config = dict(
    n_layer=14,
    d_model=448,
    n_head=14,
    n_kv_head=14,
    head_dim=32,
    d_mlp=1216,
    vocab_size=6005,
    activation='geglu',
    norm='rmsnorm',
    norm_place='peri',
    norm_eps=1e-05,
    positions='rope',
    rope_base=10000.0,
    rope_fraction=1.0,
    qk_norm=False,
    attn_scale=0.177,
    bias='all',
    tie_embeddings=True,
    parallel_block=False,
    extras=['capped logits'],
    init='uniform',
    init_std_qkv=0.0246,
    init_std_o=0.00464,
    init_std_up=0.0246,
    init_std_down=0.00282,
    optimizer='adamw',
    lr=0.001,
    beta1=0.9,
    beta2=0.99,
    weight_decay=0.0,
    lr_head=0.0107,
    grad_clip=2.0,
    warmup_steps=344,
    schedule='wsd',
    decay_fraction=1.0,
    decay_shape='linear',
    final_lr_fraction=0.0,
    batch_tokens=131072,
    seq_len=1024,
    doc_mask=True,
    train_tokens=813200000,
    steps=6205,
    dataset='wikipedia_en',
)
MLP neurons of a small language model. Each row is named by its layer, matrix (gate and up: input weights) and neuron, and shows model dimensions 0-148. Each number is 128 + 32 x the weight over its row's rms, rounded and kept within 0 to 255. Numbers have three digits each. A neuron's up and down rows have the sign that makes its largest values positive.
A block is one neuron, or neurons of one layer that tend to fire together. Before each block is what it responds to, as a language model described it from the Wikipedia text at the highest values.

Description: Indefinite article "a". The standalone article "a" after prepositions or verbs in running prose (in a, by a, into a), plus rare word-initial "a" pieces (aperture, aired).
L4.gate325:140164120125103124090178141110137112156126132162152068160090139095146151142159196162160145089175097142156191154158108151086102114089132124128143118131083152115143104122125135119145090131098119162200104126105152092094111070166146142123097111144179134132144161116191139105138150108087102177111149141102133201158203145124143176117111145113140111140137079135149104131120095100120139122086173120111144114132099095105133125143124184141134124124105162106
L4.up325:151125122060137155137195131177182060127061082088092138198081148110141104136113071135139154070123093140181166084184173147091108115134162134119115110117140111095078179100096130058104156150112169110126108132121101096167118122164132091104182093087141118161145143151097178107163093132141167114143112103102141138121126116148164087106160149151148159112149114088203073128154133108144131197112134099163170136119149096124118170112145150151088061118140104100

Description: Indefinite article "a". Fires on the indefinite article a/A opening a noun phrase mid-sentence, mostly after verbs or prepositions, e.g. secured a place, in exchange for a.
L9.gate146:140130160115131059122126168169130129162155129168097152151179108125161148115127102136160138118139027156108120177088201168081158104126141042112070147117121154141121144126123152100062113167156147124126117125067115163143127122140116111149134096139146068171124085135101123146119062141172136141127145148143188171107120162122130139173100098097148153069169104147035099075140134142139177139063132134090141129121127175048163063149089093147114161082079197180
L9.up146:051161091118147136103135170105091123125105111140149143153153109134069057148137130121131152153141115097098079132095093128114180121081116161103143117162145134096173171068158129182117070154148102139176145126096156217162110098160137145165117146115121102047136101163147154110125122056127111184064146190140106136125176119124106114139153157043104093147158159109121160135110135132144089109131122160094147084180112219161093089180131170158111050074139198100
L9.gate231:123133157140155107045159117112088157154145116155151084135112147128125053129167078152189118143137134151103137135147145103102118165112100125150154134109092116163119186132145058140126151169114133176162168062081109167059165160162145087102117160072118127174166113125113131096103155151100112203117180094095199120087106130179151075125143129120156095069138129095090112167126143173132183076139111173133185182151153126136166166127092118126094174127170115157
L9.up231:133131084140095120124154179142094072110156123111093095128099102117102074086150101085069188144100093154158157121104156171192069111118071144133167168133099149154144138134164091109113155144160140157145144133116151124101133132129143080106166139072132138159176134136104158145181151120147108132164204126121195118135141176116159150083105184111173130124183108136114188173169128090134115149177187080150160102094157094103096141045095101108113172118170121131
L9.gate400:134096101127126152116114167130174179147106147137177108142123095057036078118120156154169124115142152167110184132126154106102133079064138094144137201135083136097160177164146131136160148099099062132117138131135146156163084163120116146088128109077091085085130118106179108106130061136154160136130097126116156116128093125123093176092123146170130112091118166117146163109138157138059100135162099084102112178143136116206078115165104140160149142117127139214
L9.up400:178102128057174060111137140098206213128110127144139080129181137136137119117116109213099112096164106202205075119090108178095114106156128102137106102104133128142096096145163115127108112188155113150178171147146103126129138115128122154143150186112129111141083151178229195086124097099137163167084128146173136164098153159112088101145151129120182131115150115132139120099116169139130174125141124148097016140053141093129192129174100202139114137101136145139
L9.gate418:146092140166148155156058075069066084106179125183164163104122099067117099078172177158108127136125130100147113117120115074117122120112129143129110118118108154043143154146087159145167121136154142100041180140154133094209137096177097156157160144109136172067115109128135144080128142187162138166053110123127137122153085145166188179147120118165091091093105090134101106112080108128122127143114081104145096057103141128117128100113098137116148125126087143112
L9.up418:130103196099089121111112105121165096126111141158135161136134105099144115086132112168148130134094157184125104165151130173087141171124089091180157140101120109184115134131097165131127184097157129107203102070168119134083135139179146184113149163165109197135110104161097157108183154107074145178147146110149114122072141120149126095144136195123129162105148112127165095098082166144107078158166126104127165126204139169046164138134116093162189117116162090085
L9.gate554:098150101123123081112129168108143131142118168193146091079123135168155096102127164139140120155102080114141149118069116073205127118098124151091093143136150181094149119128147135107129101106127130184161104138119168144140182122151153174095143180164109107115117116109170140144178062151106151104182131100077132128067138198108135142108112124109119148110088074134157126108156173131115140113168144096175176122160133132191067168078124101139168149122106145142
L9.up554:080146162139174089104115133125182085169191171137119149100127140154146116153079141141104135179160105119190151100116129085131135148110088124124146053094097063166111111121091140132105101089102141097117130138127125142156138118133110137155114173167117090073143103102200183078118100104170103169152093112143173149091113172094123160053123118153132149124159112140142099174164118152123129134166119134062136093121103124077141185125187117072123166055095085123
L9.gate573:124145132093150083120148076092149095165145073134104106130087083125157107054160137114111154119113142089131095132101102103187093134098101059144085076170119109129118126134148120119112124122132120199129154120141171107109116101101131141054148187176151105084110160149120168113059095066093191112184140124070163152157136130138153170189114106141148148141106100093079130189166078120160105148157129124107174167168132132089108177095090129088174118110215131152
L9.up573:158160139172102084159136088134186129155130126170105081102123163144128138151125120174095129098132189086121158153126143114125175156198114130119124133114129098172115090148089148092122091135154085111148122113093143043074165209150178139077143128162105137160154159186080189132127141091161108132129113102122136140062079124054131118094067110104154167122159136115111172135111104174151086129100147155100120139170135134130102101151168142177171140111152114126
L9.gate631:151141129126115131121140149142152159145138126137080023119104132070108100100162153107161109155151112137085209132130173121095202158112130102132120138149112073139121185113156144139146089126090150092132177150161173182176144158129151124135112086120182103119131075130109206095155162109123148092113124150172160109087159110131143139103158105136130136094070072087099123140077096137179135153107116136139162157123093095165150058110080118100129084095107122132
L9.up631:101144093098180052068131060131167150134087071140157108146146126125113147168149195109106181113115133168136131112152207141079147122181107137128127071106138090129156116031072065147132058140171093129110125121110112083110121179147113144151155114117157162151073161151090182130124084137121159189168131115149107123119070203131075144128156115110132183092064118186085109122081143103152119150139106126142082194155131135121129148137126120154146139129138167114
L9.gate683:205126149127129175161132124149087081109058165145108123162133076099160153087105177169150121163124091174154146082091167120099159124068141120078120107139089090091085139120123194143120136117139157120124137057120136132099167143163070096153117173137097148100112142186100182122198100130107189132067172144091096180141119147187106149173160132178156120117151159157166125103129162124107168189134164184144134175051102121123088125071076149143097124124122157125
L9.up683:134048126142173082122137164127109105107131085161118135139133061137112114143126144050167109167151088184141145146143148167081174162175095105089075134154075095166094114094111149165163125129104123145132099081204122167192113042162064084124161116166124126124127160154079081089185130121134079171103128083080112120127174127190144083141175206120184120145200105108078083099166122174160111135185138110137105182162156116111128099051124074133120106159129119179
L9.gate693:158166154141141119138098088148147159152094126113149119150140123092195088063097113111083190126166095110119115136149099121121136113137084094176072114153165163104094123104156117101161105069104117080120157110184094117127114117133146123133147156133095116121102110116154186110132113127093112174144171106137145146097108140130137191087171167148094112172127126132126130120090121017026124164156070132198141127146076095167133150089079140145182174112075153057
L9.up693:169154141205156122122179146101096132105135066164159164116105153086145108116081162177165125103117165087123108123104155079157128105124133159110100087115102144139109118114100071177210155114152114170120102099122152086189122070184093153137123084109124113107087158103114185080137054200076175084129084134111083226169143072116106161156140131070111116099156161148151177102052092164149140136134079135084122120158189138114155148143123076195153188167141117127
L9.gate701:109134138101097140114167095092082129204163142085115124110099126142106125093173148158085107116152066120132156119148129148131065192159100088118139183111099081142161154113136146119115142088077099145120122117025114126155105092130136162148127168094136102142103131098138089158145155155155075082178122087156195186081165135144126148183053162063145110097165111091147131125086090128125129144184102118079161154110091114177119096147096108113124078063100121132
L9.up701:132125118064098106122176123122103115082114067134105193169127092139138146095133167168082106110108108143148084129142043129115074157094131088144186095109142098114163128089087076205134164121094169079149121072139071175143140095118144121149174093118120151155136107122163069100147118124063117213150133175113122119162147155123117156154138180159154151189068084203161159130121115120152112074173137103143151149116147105101158127082160109143153080081123127113
L9.gate916:216209149173089113139118142042108140133116173136149117155121145164113061155147169132122152133193071180126164106155097086087199087134133080138138116143138125154168175175143168079094094161103105034150079076163145071194149123150148075121103085119109125165092118103145119097121121093186158076172163094155123127168145159147095154125096138076151116136091121055085106124190121138108104125101113109081133104091188144067178121154097093176142113160151138143
L9.up916:121120081184115130157120123110118131088161125144137110170114089113090156201129119055115083143078145186069091111159172090154153149108139165093097113120101131125124086185131097100175132132115073141145192159116135144141184110152099069096165052116133110150151175180123155122125140105135111109132109168178171145135167110187117121090152126137148115081147169121154046109119129156178058144134096176118132157141111144119099106183196136178132150091132149134
L9.gate957:168099162117139076149070146124086135138131126148123120098167139174159174099136107103161127120174168127159196081074110141127162098123105093141137108178122125171117107153183116126173153104140179120122113117169170130146166121080120159161101129145130059108168107114159124170127119140162161057147097142175059159166181160162205153122118086141140108134159076104117155186087131127160123106155147156148210081155183133116144116061116139190110123195066149107
L9.up957:204083120133070090139065117168192094118078132155088141109115153146132088119137129059133115136121106168079136136137149130139128156153101172081170144150117145163126154064140162131113175109071126153160162129124121127139128140128116118099159147110171102136086105120096171123117185151076087123139100117147184102139104151135099137112123131189102105099110081109193154139140085141124114129139107073065149184065132121154116166110111177154101160155180142081
L9.gate990:176170153163157124088156102116106099138142133111108085129145144094091160147158137184141080164171118157065162117095144096139131136077116112116096147148092101108193188105116139113153097138098112113127103117160139192162102102184049219085107197088120127094090104175145124133128124175105149100144172143166098149123164129200122095179215183151188082127185136114098211112089103129126174114127084129084148122190173094138135056116123140107112128128170108082
L9.up990:135180132055153148147111091067065163133155129093176121113092134096130134137196142135079108065156103167123160127124119099100116133077083158180111164078133044142120178089071128109182085172167152095099148132210157144144164204115146098081157164084172167098099111121127103150107080147120179109142113133099140115136136050100096086095146215105149093095099157140118137154143171134163148126143114100121107082085126176173145160116130103166122184130154117105
L9.gate1156:137136108091163080119159135159072119169092171171075157186118177071086120108174066129135155135107155134124157127093135122138151158126168147138198120099196123082106160137176112094089114101167146151124144132123136142075144163157153069087125127176161137160095135132121183083122080122123200173150143069131128109111130060152097115132129147128175152152155152071192168112097122136182150167155122167142125145081116096172123191109102121129123157114150157156
L9.up1156:126142163089119131115141145138158181104144151125112085147078132163050056140100123135147183148139112119172146162134157112178159106091150174098178137111096096102116163155115095129121103095161058139151194111162080128095086126191171114042137101097075178120135106126150154123172077106082164126135167162140170154126120056114094111039085125157147072069174149117113153160081134089168073110183099088149155129136111101135067101090109107091166137116152193149
L9.gate1201:186153147151095059136075103120119137100139152161133087098126130124077071159132157103090140140160120113114160169125148115110117088082162106136176153141105082129126141137133112144189132129146110127111129128166167117126195141128146151123133055094104087186094162108113139146100045113095130116067193117074177137189100160130138140118114123127187096091111123082173074121156107134079114102121156106170133148117139153193147149173114100146180109131118133108
L9.up1201:125128120137114143126126122089116103142162106138123131105129130072141082135140097071133125125088118093147144166095178134165064173189128151114144164074115148162123142178128152119146094166083190184169130095108109134134122177175122129154110176111181148108158099102182091170116129136130057164136211108160089145085129134123094101164173087128121112087144104175145147138150110102098130089120098157100139098105135158130111131119134161126167155100096143113
L9.gate1206:143149168122118066158149145179171142147139098090125137151093110123144137078104171091112130152198110181159100124178077152111151133111137089174121155185101093119130126109089149149126118079106126140117058085091156105119075112144142098128115106099117116100110119174132138104128152138163071104083150128152172118095117169200143143133127145158148133166162124116178176133128150163128142104135105116111135089094110109158115095136144135142131081138122187109
L9.up1206:135153112127163109093189168096149116110202111167110100144136138068114124122105139163097180094076131091137108103151153130092087112112123117093158121154192170152144129136144107135189137115072134173090097063134187171116126138140114109106127145085118170150138125080201163099114124139084143099145150143097188137152114119122120139129133066157103179156074200111142157167118163102107149153127151103109081103118063106152073099116104141081066101043159143089

Description: Capital R word-starts. Word-initial pieces, mostly a capital R, opening a word inside a proper name or title, as in Walnut Ridge, Ohio Railroad, Rural District.
L10.gate134:090141133162094166102115122130161107139106117164150158129143115101151090101126185048117162159037135156096159143149098154116117119176141078183131127123116140172083109152080118159104138082173153187129144107098151108118140203088107160116141144107149166108142053165075119155092136111140164121139163098113115089131103143121170133149130140127118112101068095101147092128154109127097106147116143101173144173170127119126162101122119183145086133131060171072
L10.up134:163104157072121142153154071166127128170086176137105114153136126110092193142136121079113107106153164098144107129146106172120153126106129137146135139167144080088098193116158097108082119164118164107092124105065151171167133110135084137090164089087091114100138110149145160181120073153184131144100123095171160110087114137158124118167187168159124111140116147098149089131132097134175089127123115119095078075117096101100188166143100175129118137212135220082
L10.gate425:137165141149116086144176107145100122120093147123122156080093120149103092115139078088144118158146092079184162131076105123119155131134079119182153080165133135146117104073170085161078108121062138076120132139149137088152100191082123115123119126114176184074184123170109152114072133134072116096102192173140144104167091058068160105161099122122115108092094133158088114150105083069123092110106126114090179106162123115161110166158144100081074120157120174151
L10.up425:091179117125092161093105157142176144140138147171186158130098114142088115131075102133110175114146100087152117115130130142119119120142137151141069111163182103081162155176127084109139173137078124106142168147179092109138084077121124120085113144086104127088122117111112142115148120134057161084178141163079172104075150119078145112137074134180093137123082082163075137170197126117057110118120055141133144145157133148092109169117116143102185086125125142105
L10.gate684:097099093174138133110206133125096111059127124129134137069071083128160097104097154138163132122175092156133143118157072137158153126129156083132107153105159130108132156099116086131119161125080139081130128106149125137127094114102070117154130087102114116151125079117129156163129158125182135087123111063132118155128127118127181191092111125151108109101124064083116100161140175112063057157099126080165080150123099152094084160157131139141153141126133163163
L10.up684:196120159112145128141170129117085134100137102132107193132183120120139118104076137083122131119164087141098107182101094128112095145217088131137125154125197088180130109099114072147097063106140146100091160118106154116132060084110136141157108140138099115123122106178113145159098129082175122123112111146087162164172125120156106143155059082118169131077126120096181102114094137136132198114107122113125098120122133154114125145120123124176130161114101065093
L10.gate1164:177102113102131184135105141177176112159111130151106142079152121111091150155163109082108106174108170125125129146133117125050053177087143040119141096163138168119144130140124173154201137114083118153103152150106132115144077137175102107127167129190145098145151147128137110154044158179151217135093141109119076064156162073097113120174129146089151125128172113104139063124148144091121125120172141106107156127118075141091100110092141119098037096170116154105
L10.up1164:201145146099142212145121145202110152096122111129074147119166165091093112068168086103132143161118132192100074091155090138087115105141142082125165159154107130128121112156101123162079147144087156211111191129140087101135087103124081141149128130156135140174180103153137120165122141140159088068124118114166111141128136065080134107076091140102087132066144146182099156137142105086123056213133138134205149127144124103145127144103100135132107126102169148074

Description: Letter A word starts. The article a and a capital A beginning a split word, such as acronyms and headings (AOPs, Activities, AACC), plus other first word pieces like pl.
L10.gate825:151116120077076107109159179069137124154150076168079108132098117126121108148070154119060167137137107176158148074135141078149077102095167119131164120187140140078141131142098137107158102118140198122153105126154143079143094076150189157111091153132157154168166123082150158151092061169138115136129116176162162162095177174097094142117095079094144087142102053119186076142154098123062141132136120083110175118142175188177168180157131165143106105166139112131
L10.up825:120061116113113088152116164110117131156154087068115116160100159143126133150147162065130119113147136118103108131175129115124122136110113124136122100128120156118110101062072103143102070129103109170173137133164120139137091138098090140128094116117092125118094089152107159113078125084159165139150084143109183133104131112119135130095096122157113114099109090081145081179144165124112157133107140048112111164057116164116086152128135208128120137147163159106
L10.gate1052:125129205073117182142116107101168118179074098132164111075159157096125102137148190067160089166124120092089097169092151116128124135143062129096093104136077193143115096044130122116110154067143144118132164025134161153168078037082080070130119203130162129087107056112151095136139088113124162110110137119111189141117170147160134158118116151122148162098146137195160093088104115129169148139164120089089115192154102154193134077102105180173138102135165122164
L10.up1052:103164214101104129126119142095102126119162105136109087181182108112173136121095134115081188100223086088154148139111055096113118109134084208114068134138125115106159129091089150166155124130161152133068183127140156176077116076114121067091090132154130095153132115168105154133112093174150152122069190150087122106124133150124174101162139106090130166123164092083138166136171117153144155169123111120097094151087121121125085128125164107119136170121133156143
L10.gate1071:089160106123150136130147127140105116142196103184106169159134114118150123059143086126170130149142091219168126064189102125160157125118144079151086109154074129097075154140175115140180168146107152132088022118172098113081112041092101131101056121154099084118091145138138177135153099063110162104201135112140127096096143174135212095164093159107146170095094095090107117137159116102147156099138111190105148150123123146095138136140135163158121093112137162105
L10.up1071:150106114136133124080087114121138141178103123121113159153118191056157111147113088133101097107168142137162101123177212135131162192148154110080156077143060107110143094165129172141111111176135084065178110122134114083187149108121106099096125114178140148139132141083099126157146082100165150131118132060137107155132109181090204116113106129138086076140156158108140069102133121137143163150140097129181178109076080142079102168108176124111121114109133101115
L10.gate1177:148107074173095099113162134065172177119142140125118080139079156086197134082104163118101055084201115178143159120127136105136131121136110117112060123127192091098104087103119132096119104124127120198187106134110164158073172130160105151180156145108109088147093128131136135103171082136064104169175169126115157181061192129085133153099159092145098154107126082094157148135100148144124155078117163106128157117139097086154139193095108108146152119097126130190
L10.up1177:121132199083129091139118085123119121121096097136111107155152043089144132171100130152081148161192107095168114127144138148111151178104115065145059095114113144104057175141165134070132076112088143151145156070110091144105170186179128200142115148106089180121136205121094168096166114112148086158095138124137167106065177111094136135127171139139104124049078132116194126176170121159080152131172107083155185158130139125110157146088102114168139120118161096116

Description: Capital R/D word starts. Capital R or D as the first piece of a split word, often in names, acronyms or table cells, such as Rugby, Ralph, RIBA, Dave, Destroyer.
L4.gate69:179069125148125140075172112133171079095151101148090116135159097084103120109146146109192139160100212123152089130150098140198139111123099087159122132128109171181092138076083199089184175143145116161118176108168157106114172191120112144171148163082139037148105107101118123095071076105158092057097107158125180147177139107107076111154154077116087105076091143094137103113151137110120113180178128138138141162149125128096118134074132142125110124129072108152
L4.up69:167152089120103159105122129105119151135131147075128097068149106184135085136174133161081174118174154170104114084111120143083130172111096088178125132109066103184102131100146097155120102071180111123123153104110133116214082136075147120152127117121159144078118134104071108136118107127081067128163176108115140148097088143093144118118171063073079089106088120085137100162133092136142154103138082080135122172078158207146105152087091207142147170120098103110

Description: Initial capital R. A word's first letter token, mostly capital R, often starting a line or name, as in Rochdale, Robert, Raith, RBI.
L9.gate45:159165089087166093131155132137113080122139098167089142136171127186171114137160151162103064099104151105122084066084149088198168061159172110138153195163164104124147096104126090114145096057086124157104121125159130114145124125121110084129105136057115148164171139127134140155166131147135126174118150120100133098094105128138155086139097085076071125064143117130141100108150126148061110048174115084111120156109143150126130117200106131137096164098059095180
L9.up45:091179186088144127089109134109136161140159137120128140133131099057140159161193100182185133102103118151119111150122115088139085123145158217145070212090106157188125147134121149162199143128117136084164087092102163105087165086137136136102133096152162114158113138085065106150140091169153092115112109147093175166140021128175152110126113135162216138144108096157161156122156111092110154108117124078150128125139117126135114104156107072146164120096182115173
L9.gate164:133109182078120156154140125160075141105136143127147157117103188136113147157073112140077122114138176133112139118170114169118140050115129132134133119171091130117121045083197096094138105070128089080146182186122096105163106150080151145124097179114118104100110158106143095075110169109199210094111187156113133123180141128104098136064106085123187170112109115124166139103158109111132081104086114158198148105142101111120131126145122161100122171117196116123
L9.up164:127155142134090101109120134153097136150149145136097132136134158081182135137170127074162155065135104101140123167072170135126080038105156140154166071167123196132155142103121086114096175186153134109099120118147153113163190123119140094158143054079093130139193184139088122173116177098029124107083108173152195160127165167122135130155143098077146138109101136102129094128111113111107109091076098135167175134141168150157102115092131177117142136152087152083
L9.gate205:151154130171099123118148180162170109146139158175154142100147123128091128137126149095145114102127136102105088084086167078128150119094103163109078113150100124121103120108142130104068153090110121138183112099089108194161145175141142066137129130076074061161081149148073168083120117172169130095143170108092156186157127145061131174110087123132141144136102112120131098092135147139140141116122092155094155124108123068144111087160161152128096162126096086130
L9.up205:058124141065104179161150135124122037088151048129102142127090105110127153115185151048123142145121170159089106112135099103123082163174113091132157160081121142107063122147106218128146177168091111117135101095118089128117097153118116139150186151121097154163096134125119101101150126162184144107074136064066103133161105108107097118118125116060117129087101132116163122121123158085138130176098140066150112126180165105126155087178121178132078182132127159092
L9.gate214:144150185126106162154114117095145115166094109083064167121171073160118127138109073202073149179104090169139142121101130158135080164176117160105099095145076092099134192115174174128090099109149145109081130134215105081055132124132066163119096065166122098188141119162162173189139125141093184136106182107123134139143066071128134113115174146136092125121159113108169115143124127067116117137158082140137140126102115144119100135145098133157115141109114132152
L9.up214:112079121131142094087167096112090041100104107130184158156082107099065133159143131136121111193120084192134143115111131097106163133111102150078075152117112191089194100077076137093100135113112156142124110107105074132071124105087119189066114076061140192063139128139175101157181084120105085130116126120105139061111124108130122151181151139177201106122135127171117141140185166083154161165110076094163141096097126078122110116150109107105134135132141094091
L9.gate286:096128151106067117119163101157136118093150128120130109089164073090106160176102113109110137151150085117137126113103092145131127164086172143100115085181117097164102121136139084095082172097113054090068196083101134127117109132102124131159057129194140150124129119188121144121152155182141090140093161103108143105116085127104112130149096085075131157125094129116080115150224077105130112146149141165104171140114079122113159137093123168092093093131131115114
L9.up286:116136168087156086140130104126098131104109168125164148118122100114139135177105151169095135117186127156087120111119139172056128143180112118138116129119094053142151142163080144084145216119127137076077114105120107172125083137075041154120107099108086107200112119119089182130128115108110160133079147109116041079132148065148136073095113104113094118128097181136136116168168109117121129095053128164111137093151121061060121126153134140160100139135132090157
L9.gate325:065141147151125088139170189117123101152172197133153128128124140121102055080107118137153127172208190182160078125093131107087110126135146047103111159163084147135200116109197168149069137153052139131142123125165165110091093113160106155116159115095141084173130107112189105079166117137156129140133177114147144102125085104120111150105091116125129135173165134131118090142153109114141145090102127142091138122162062102144094115176084123118096096053103134141
L9.up325:100136102080139125048177158168073131103084175187109101145128153128105121179095068112173124097091077160151134078136182095105098152111139133175175064140125144095176094069132098148162161119146129179092164084116180120099170169176115104161157135147090142147183129125154092108191120165036101126116127170084124148076110127119156151134144107113118099131147064117143124126098143141142177061145085127157066119079141138118167164108126091106100106099071072141
L9.gate402:084078108124125117141160146172114156083077175074148170115103108122108077088140090073148063092100091096103099110127113153095170094104119084136178124086098142145132138153078102063151136115132153098129158145123088136183143083115095120112163111135113088164086093114149069125142192108112159121074096096126149118138154162148114110098037086139106077125126113140148094126177159154122084097127150068135070172123134111139046155157092114109065109121098132145
L9.up402:144113091161105138133162184145137098075084136167142115146109099113125143087163207113138111116089187182087122111165107120102168126141113096148118095209134152116164100077138126086161138168139128142057171094169149093113131164091097150124145089093125112150095116142130174178137163093076113086121092137061123115166124195119084084157151036109193200140078131130083091095147180154172125113087127138108147095153094094112155145106096144120073202134162128118
L9.gate654:100093121088189145099102091125177151187158131133156142167104081069130144155155119101166093166134115141102119105135072180122147058109121057160074126174113171115179169130132162078104178180116201108099149088168151116153148139110153166112191079119121117168078172141137166084173117144133109082088080105079102118130106086156162132135163142108131078124128188155152128096125116127144100130083127158138144193133135079177148119145082148102116104142139058125
L9.up654:106139115137171157130196145126124123126112099161102110185136098134159090115145166165082102131168189161138066131148132156136106120115144080148120154119134099145166096174105193121110186117138071137097122104122097133151119120120107098127156126134120118092093085089155088138153124123158111135161160139096116086092103166118103113120156135189132094106122026162130088157111161162100153133112145130134194074111145107167142139219172154146183147102106159129
L9.gate864:091122162199099143110192158142113098129139072102122130139145108195110158175081166053126116147118152154092139119102133087123061153115114160098140074127130133148116182122147108117164155138079074152136099132077175109115103104091101123071084130072107159148104098162134133215118036124145196083086161197090091140130187093115098102143180121063110140094168117102132117131146093082190086141163151179124149133074108120121108107130120123140090120136100132157
L9.up864:132118174091070141168133074131169070139129060162135096135097065082149121134156192084145078078085162151143119083140143148061134193111093129099139138088156137092101149156162084151171158162163134096122129120135153109171055137128054127141101145133108082170134132100064159107088114136140132137100125170138092099148095139160135127128104090125129115163133138086166095089073130130107103129102107121106132126154103089104115122113125136180111162150102168097
L9.gate1002:113191112095142120122167082139172125089156111201112127162092114069142082066123120095185066111130108038126156154123126134151139132160113104174143200136149123168123140095081144165097099094071125130154139126076105106074096116117123159157073139159113155172125048128128120138170123165101088115137129151070172106113130102163092152162158107174180132127098109105130102121150144156086070135125149143164136176180107154159109143083107106169147186082134137128
L9.up1002:088179120146182152125119127131118097099196129128101144124076119144080078124093181143097106154136154153088101104194134106142171099137174153160061132145153160122127130102109143130152091093082129139142120127122166136174117115132154133075144149108137179153071120078059163126149126156177157108111198066074178087063137093156128063137099134159118184152138128077132132114102201134172123134143123137190101054133180145088060141117097122097126122086155109116
L9.gate1019:144119184096105093136146122093112175165193126137119127119119119149077121111090091155123065129141130109196140123089112101119166135097093164112109160113084103085110117108095124188153110110090080187129164127063075118091096173125105101116109112141146126068107110107094121144096082147156160064113188133117156139165139123150141099062121119094130179085089107073108122109105147111143096163127129154140116097162152102098105167128102186130135148154120137172
L9.up1019:131145108190175084120171116097116119088134089151114133147140154151082152069100175122170162063105106113103123109108099146151135161132126140104117112079122153091131156087114101149192118122138062095155094151132128130148051156152115151138162128139141153082070107120083168166108173183159132091124119107139131144133120126149114137143066129107091151103132136055106096189151218144117099143148062086110175111112161115111096120104107135144144126094174107136
L9.gate1039:150124123136128126128150083113144130194130126156153143074133133159093085136101166121156145119120123180120122127104054121113130102155153091106130125145175190107175116161103166139082158100100140169178118091108153129061167120147143162109133168118164091099078091112161141156178100113051113106119126112183118141076173104145054142213164118144150107122119075112154142181160101121086061150127128061110100127130141122208145099110182080128136185161157149085
L9.up1039:112106129116111160145135121138122155107094135148146123112079087107134067126140105171112141165203147157081153184140119144205105091092116149071136125132092122210078087129127079199122117118111131120154166128095142172123080106125100098131110119189125179142104193110063120116168115124153076064109152163069146126114132130153122142150146215201125128143150168142088123128095132111112135139142057091180129162128163158155108122108123101126146148110140175147
L9.gate1069:173093099125079188133083082099165133146176159112099127134107151117162112126109106059119086126094126145166148133119176168104138107173127157111075142208182135141181117142118083161145127102105124135133158148126164113161157133124089177144085113140149111127146125080148177126173129126126169162089121105107121126156094100104138178120117094082087138123119108085131145127127130112099092132160094113131127102126088106124138100115096087053125128156111144122
L9.up1069:111114108179142161144110108119133100156149159135174145112105143167129155186088131154123113139124170124151037126146136166140082131172158113115134121094087161235140169174085154115122131119139151119108124146097119128131133131155126140150153182139156168129166156125104119112098135116090141089116140135127106104082065107125145130165044147144134226118177129160085132141112109067159088157146075074150132063148109091124161185140168102109126137119119147134
L9.gate1098:110109096122078157126087132121171066104118138145136090103186188155178101074118052121137102116174163159115129113177121156107088080125116082066099067122137100135087142121142100146114132142096086143133136128133124097170097143134099165147136074080164095086083113144131138168104150156143147101086083179092156133176104187114144068149168134074098125079133147119129119175154144107103109107172142083155163114199139179066119190114161178157121176149124113154
L9.up1098:106151050160168150189157115105122192063110126162137085146168058134154208159125149144144207166114086135122122104140124181126139085083153110127153130109146111090082128163123134181124133089127091100184128113097079153163112109071109093118129108073137142161085074141151097132076133211130206076184101125102095091172110148099147128152154115176106118153144128108141186108143118138104145150120143128162163164082205075118172065122086124093143121095104101110
L9.gate1125:086139094173127100142121134107069140090122128144103122137130173137060151142148172140146125130097071107159086091133093133089184180158125126111124138147060135138172125120140126143171121139175139194065174137164136151083114107166149109084106127192060156165113077059127128118139209125117092157074144084156154116085121105152185088191045197112133103123162149113103159107110177093158107148137078083115125136114106074086136107138075104131155066103099103084
L9.up1125:121108163117210118150130106068071153167156131105117156111129100149163183110172093180134163199191097115163148121141108177147110142152090181086150133111126112114108156130121067159126136142125126142173099169122125151133113124198106121167113061087125110137092202103094121125088135122145109125128147084140147112133167124116139165115121132117138157167136094122107104111119184074097047101084076188100148074105070153153159161110139147151143153091140106141
L9.gate1164:106104146137113185146158197092105102168124098099125105041115101150168136123108157154133073184084102108123130174080141117132104114086124152108117150115097140120098131157150103133170118168089081130113104131150102109131162158153082078036106130148175134181137178094087068127090080186146159173172154149059170124164118123106161092148161124091188130113149084130171152134138136154131023151172060081131121159102125157103124141124069100124120094097172091138
L9.up1164:115083118114065127168125161153147131103142121129070135125140139171131100139131081115172145139146147140156104107099083150113166114151103146082100131115129165114124126131087106168162216106055132137122162120147153141126084082106152122122155144075195143127127092194098116164081114124110099166096120143090162071165119101129089143122081144118175174125132188167097091142169133104125092124110090112121151060163111110114143145203101129179173091188108183141